From a checkpoint of a small transformer trained on Wikipedia: a variant of Adam for these matrices.
MLP neurons of a small language model. Each row is named by its layer, matrix (gate and up: input weights) and neuron, and shows model dimensions 112-239. Each number is 500 + 25 x the weight over its row's rms, rounded and kept within 0 to 999. Numbers have three digits each. A neuron's up and down rows have the sign that makes its largest values positive.
Before each neuron's rows, "fires after" lists the tokens most often just before its 100 highest values on Wikipedia text that the model never trained on.

fires after: " |", " ", " P", "|", "s", " A"
L2.gate44:480520440429555511501463509476511556511542472505478513484536502522524450502550498522468511506459501494486558531515472502541503519488491493475522490481481485479470498481464477534490479521504513489505532460515498546484508522514539462540501495504493483479509484507520493512520527486517518485492531509479512483504538531518503519490502475495539480547499480510486507511461506510450498488519
L2.up44:508453492481526540503535467436524498527513504492467490527496536494479479460500520535465508496493488446510526502476490478558497486469471506481489524493490428526509484469478527528495519498517491541536543483516545534518507550529512473509471467509500494494481532503506529494472471481485475479485534545508513522495520523470530516504512537555496573501464523561488484482447483532513520493511

fires after: " ", "-", " \""
L4.gate36:480520460541483520522504528492464529549504543516454472474485521508521490469497480518507501528518506481506507455463503492492457497516483465425480531508480455548511478517516508496546518515475491469511528543514527526512498485486487500513433454468512476536507485520498478479512529530495526541519485514511482477498485474495470522486480521492523508507483535521459487547491491499485493504530
L4.up36:534466510498525502489506517499510508499541499499484493499495489508555507483515486533525500498498542480482486463526449536483476500488483497468494517507491493487521467510433452510508519495543530467500476478474463460489511464531527524513490523501507508474524515467547489503546471469475454491513492570506526490526490512485507468507517516478476486456505530457494490473526486516522520487471

fires after: " a", " A", " in", "i", " m"
L2.gate78:475476463526503482546513548477515533503505463504483476534548485494503506537506533507486459530528450494512492501526509526480514517521478511488474501493491490540488521484471524482537568487536466499521523472515536570508470492504523464508459501499466480517505512497535472522496508538508455478455485496485491447515530520449465496494523542543504492520473468485482508543493495533493477483513
L2.up78:512514528480516534491520501522562505503507495523501514500513498510519521508488507545503502515439465482533471457478528485480498528527544505465513473487483521446516465499463526533480487524487495505473528506521488529479519514480507482519498433534529466497501559499501503533486494487528504485498493474503472523505497528467511530529457496499519505555513544473501537489474514531487480436494

fires after: " tr", "ri", "ar", " sp", "b", " F"
L3.gate521:531518471449501485513498528487465497508537511534541483534464529516485464504483463520490445500536493525539509520460513497507499461525497488518492499480479472493511511507521555508470509466531541485490553508466498508510521507458485506493550511520527462481522462501514462521480513528520512533504496498481512500492521461494477490573473534458514485515445479476535448505527474492468551521453
L3.up521:464541529487506486553483548470513479489448523506485459476514507535538536503475510480547528457494474511530463498516472520491520528493510492485517488517444547553483468520503493496505471538509518498527534484537485539529469508522512567487520508504553477491512484502526519516475496496485507516475479486529461518510479518465483516541503500525481518505509535519460496513521501516454471526489

fires after: "or", " st", " Bro", "n", "act"
L2.gate521:508494486484504512469489518492479491574517492537500521512509533483499512489507496481503504546504475491524481505517506502529571488495479512510487480536471442437516480514546531508504508475520472501520500537469469510512514539476502488510557521455503480499466465461515467502507499549536488468491526507503496446455455473507515480511481476529510510475489513515489463523488505521437517465494
L2.up521:491514534488497516523511531494487547535500482538476487492531535477497504499462501495539539473484494530481522489528466512481527463524516501452488489547545528517469540509519550537491508526454541519522542523499511511491458475473483547487497486501511498498500460471538492511491522504504516523509503500486442463503518508505537490565452481501494521439503479544510502502541515499493478496471

fires after: " Ar", " ", "th", " g", " (18"
L2.gate511:487489470513503497523516525495469528553509514543525519490471539483503475493512501517482507500546476438527492505504484478484465476533501513473494494503472486490522472527505519522476494496512509510515502485493535525477519513506507514548510454459509499483548455476496516492501482461510466491526495437476453496484501493483492502504581519452485470525476502486493497484527525523515505518524
L2.up511:514483475507485479526500468460506500500471503514472518557510519517499470476519463500536493529526492512524524495520478514503501526514528523520540519508469439477501483476515537515487487474564523485467535473502496513481486514483535509484525491494507495493506543464488506533528465512488532484497498511524518543486493461487546480500517494505490479499486487490522513497501516507486472487545

fires after: " 19", " 18", ",", " October", " February", " the"
L3.gate332:489517505489513512540481498474539502512492508489494487533490475502510520503433491480491420470508523465553516525491486549480474502493513466498489508460500482462498488498493452484490492480527490554526519505472528556485491509518525527519509501537531497541552512524478509498485477496495488460461508518531511517473480506506485484480514500494474484586479490507506521503469505490514535482470
L3.up332:467484586468510490504504495543510497439574524486527508476492498494562483485517511509501519488478477468473495558502503533519534434506488473528506527471496479526521481512547510495504486509516526476521492505516508459492483487454516507462507498525468494530523453456478507530506483530461499484538531510461490515501517479497507502505457476513510483522489495498494560494555511509446510471487

fires after: " ", "-", "A", ":", ",", " \""
L4.gate171:556456500543518484494520502533490477507499526467490501514515547487520499523511469506527500555543469507508510458510504506490451514552479512455533486469505474483495515486518454532462552446521516502503488474467528515501499518502511458534505513504506517498465502497469477535486479488523497496520530537502520521492508496498525469512521511484528487521471502527481528487455511529518510491522
L4.up171:463477507445450539489501496525505493477520530501481512521470514523502468472494501501479502515523519483524478493485536505521499472477470490451494507465484466534496520514479463471509499515525523492476521450519501513526468558510508525514524505508513509510525519468449530525539470489521539489503522526498492484490426544520485474536505534503455537523493500558484515500447508478532479487508

fires after: " 19", "20", " 18"
L2.gate562:526474468501521536494507454495454457496457519477523493525495492539505468439513462505499463496488490478497476504475531524470506478507491536504529493501514458515511498508555530491468515471490449526529539525530496510515493496484522510500497502570494501474501530481517520501522488520509503453448489501498495539514532471484496486513449495514509478521489495507566486531486514512486501463548
L2.up562:505535524455513486501501474477505461563502489481469498526534478494521497527510515504457513490483477495494517503512506525550550504460468500497510529501477513494467518513552469527481520500560499462503534508480496480467470500507521503427501437496523527514497513490491525494541489501507481512530516553484477516475502485509528465526470505533510508520528523490510547542473504529466522497541

fires after: " S", "S", "|", "s", "-", "qua"
L3.gate420:507464517506505494496527481472500538529535514523487517506457524512471465513498498497427481528473501487515489486519504498515489461555491504460524491468526461474473487510540533508487481469501469528518497496455490554452491479538510488561512476490559481502481554503554497520513512551536461489458516475474503485535514549491496510487489521492555531518496483543533493504506468505536517533518
L3.up420:487480518503471503485553496506514505470479497475501503443492485518519497503492485528506501543559521456536533519489465451488506498539519510497491528475510513452530461454503487510530506470475482491492490522491489458532535494514502508490477510486518491479480502501536477489529490503502470488464492511500523478575520501512525495509528465456477486482464480511511536507474496479510532514447

fires after: " b", "°", " Bra", " Ra", " Ri", "ra"
L2.gate11:534474480507492488519519457479520515494492513494521517538497476491492441522510498481490517528542480465502518492511491486463475465498520509437451485476480515498487452508507533471519514468483545529518541447420509490513511459508522432518487510517491519532502500475480523547501504474516472481444522467491486511461488512501488481499530513475533504486547484505510474527522450493501481488464
L2.up11:522504474481525451538515518517513531508499476523530504511478545494492493538474492525483506497555533508510486472474492479459495453475490468456483537493465492471534507503582513533502529541496517514527527505518507478492485531483492489480503453491520535534544461550483503530491491490527472516524483468500514542456480507510537467494518490483481469491522472519500507528545531447475489527484

fires after: " ", "-", ".", "town", " |"
L4.gate468:526480478441542552505526512502501548496550513440513527484486511486533487540554534473496544490510512512499552497470501531495502505507507507486520486445484494481497519503524496524492510512482523492520478481484494525504570516484491464509523506481488530476478471509543494548503480498535498497477526499468496518520504488548514493534461533466495486471473509472535476473524516456526506476479
L4.up468:479493487493482496484480553504496495527488511491507520487497548487456515527497500518550541524516512492542480477502492546563451488526467464504486475491475521471496573462492487519507507475468480496498513499480502521510513544507543472528501532506506472474507496509491465453477488505499513481538522525523526480466507551507511499522527544531511504511503502499500482514492464538523503435439

fires after: ".", "-", " W", " O", " \""
L3.gate537:472537460507528537488481489506467504495538491493483506496524527543469511496450553489504469527486502495540566453526488499531495510499478462479525538463507499480479522494468542508479521445506487498483465499467513512474545473503513517519533508519554511488505522549486488496463474509578505543507483503463514482489515517526484512478484505489513469479494428490474480463492514522487505532496
L3.up537:487503510480508475466482510515478512524533469453457488506538463530473480478521533506487482497473531511521501508482539469523503550453456458469515460567464535488488481498498506467493504541478513520500481511526514478493471535501513542490458544495535563530513462496456488518472481459512483492508506512516516507519515518465538517535530465491478534497504495503520499506508476486517496524523

fires after: " a", "vi", "mo", "F", " fa", "c"
L3.gate271:521483459521501498528482522511519494462459542497502469505485535520484469534470508543481509474504510493526497517511520413505492477507517503475483474488511475514494521467495485495501514533483495546509490478497545506465497509537488444530516486535539496504525498465466468492551492495537511501529506502485513477500507479439478487541522482493477469520494476523506474515480464508539481547507
L3.up271:484484501470466481491538493494463491497561501496485480533489496509478489461511481541504494512471462541500492485543497477496458490501541566530517496474479518489478449519511490487489476515515512501466527488555520533478503520516545483454463520494468523546483469502487533516444530480476487514478513461479519498469558536516530472462466506508495459493523489455509516483489480445499520510499

fires after: " S", "s", "-", " ", "ha", "en"
L2.gate409:489458475487452504519506486499500490491544571530516477514491486512498466497511476515497511499530499531507526528498483542516504485533501452483511465477490473482508460509468465508514495503479477512479470429485525560478528520510485470508501496477562493477479486500494458545513526485556514468465529477502489496495515522507516490540503515519523514524511504498524509531522504492492486488502
L2.up409:494470509488541461506507499513522487487519486513517438474455530487491485487495489481527480498541505511540472541476519478545470530541532521480527517507502466504488492474488464506497489510491472511485533454497533537525493533518495456532484446476532508449450504518515526548506529537518504477485510493520524514529447499512536481544511492525531487511471490498520489510488471484456477525485

fires after: " "
L2.gate285:520498505518479499476519483512486526557491582533563491463472509471534515512523483525510485480439481526500535472509464504487445469528523497449498524469479478460542462463500467544494483506457486494515495483542526570483490446492492526491483517490502492483505438511483529492507489479512462498513516470493519521530532479511486463517493513504480490536511482509495546507488497487509521495508
L2.up285:488495499486556493498491465543522513504475525506530525486479505486503556528498534472526478534503448527505540492507481521472516469486490513480499504499458535472476487454497473478481487492500530514500424492494487475485519513505471522460519517483493496479463438513520485473538539477500507496522503530488506528506502447501536483548487481476461488506481476514504475501507526538573550508502

fires after: " st", "or", "co", " co", "n", " Pro"
L3.gate304:506494488440511538501535482473522478556450501492500494503514544511454523484508530479515476525486478482488527533511557541530492471474477462506513497492529499471450517485513507487501480486517515488496493482511504510503502496475526515459500495498467503501498478531480503485519526548492494457508495482510496421478476536517455485524457461507490547449467469486504500521471511492491548486514
L3.up304:504486552530462524532490495490489511574492498514458508483541536515509522467517522519518519517477530459470479436489497484476491511474488504510493536550489488519577509531521530490526502484504508484485528489506515480484502516501496506466497519471509488460490505515506490497458510528511506513524537552528475475518463543508512484509538538481497528524505516500523524541535482479501509506536

fires after: " ", "ed"
L4.gate589:502486497472522555552505454494471502555474502480492506494490496485476525477515524463520495495465521472489528515476530524503472479503518484516455473485421511501519501513544525516543496536542510502457514476509462527513537506491534492535482528502524453516488495489532485526490540475485487484519529504473477464540519507492507490502492492461509510506480489490464465518521489514479549516510
L4.up589:505512517481480501469527517454492468497525510464431552490519493537497484494515497488515473500524469483469506505505430501509487499482458506536501504493498511474453470485486538469502543505544513530491493497497436505499505495512533493451494507500496495495486479499529465504489492506500485461487491485513485521503510527505565482510510494501495523470449438465504512459527507553524540519474

fires after: " B", " b", " Bra", " Bri", "B", " Bar"
L4.gate395:529434518484494491506516522465509534509520468524497489518525503464482465513501511487474510513474523497558480480499520486450499501523481520477493515523498485549451476504507562499478507469470542525497523512506467481489515462468497491469493510502558516470486501506507467535457483479512511523494495533465471498532508468515478453519522481454481459510484486502534509529537501519490482523495
L4.up395:510513501516530516523484474502494471497443483527536510560473464535514469509489522497497543499480486520471503462482511468488468500501518520511527492511508494474539444499575506479512444471514473557515538468465508461513518505459492449521568521516484502521497506520477490501515491525498532511456531545481489523476504499486517516528529466498478499502534484477496518523477522486508555479509

fires after: " G", " Go", " H", "ar", "ri", "go"
L4.gate576:539487530498538512503493508498517500529517538530501512509508481508471447514458486529468470541526472504536499533531509503501479484490478498457498484510472476485526464472555489497528523445479528554513551507462466517513540481487487476546548542481506488496479490478473489503496505509497528519494508521509488463479493479464489523498480500486529499525500505494496477522516475529545537508519
L4.up576:484512458541530508533481490490493500509522493470496497501531472501483467503489488492507463496505499508506485518517493550490509483562482510500494494511460482517496485534553570521477476500495542486496471475518557563501539485494522473508492520498517472573508439482523447510507486496534518491477542489513481489532501478473491507499465473529500475501480502543526481496497507499501511451492

fires after: " one", " the", " of", " ", "ome"
L4.gate148:516477496489496539502565512523529522483506523486529506439531538496484543504485499500487495480525489497518530493480528482537500516512515462452470478526471514520477527462456493503508482505470523508488487519479483484464513504499475480538481489471487496498497477508481465497496483483485478483502473544554495467485476557526439511469508503449471511457506513507546496475475476518506485508512
L4.up148:470517508491522480493501499519538545532482466480471499480475501461529486499496464502503460529501440491489505531490454492480495497502500501478507525500543443448527520481458509539472526456546521451477505510501462499527508517502526512510493430502545516533497510496486451478502499482515515455536469549488483467549497514480517475483508531502507530472494518495487487498522470447460504532543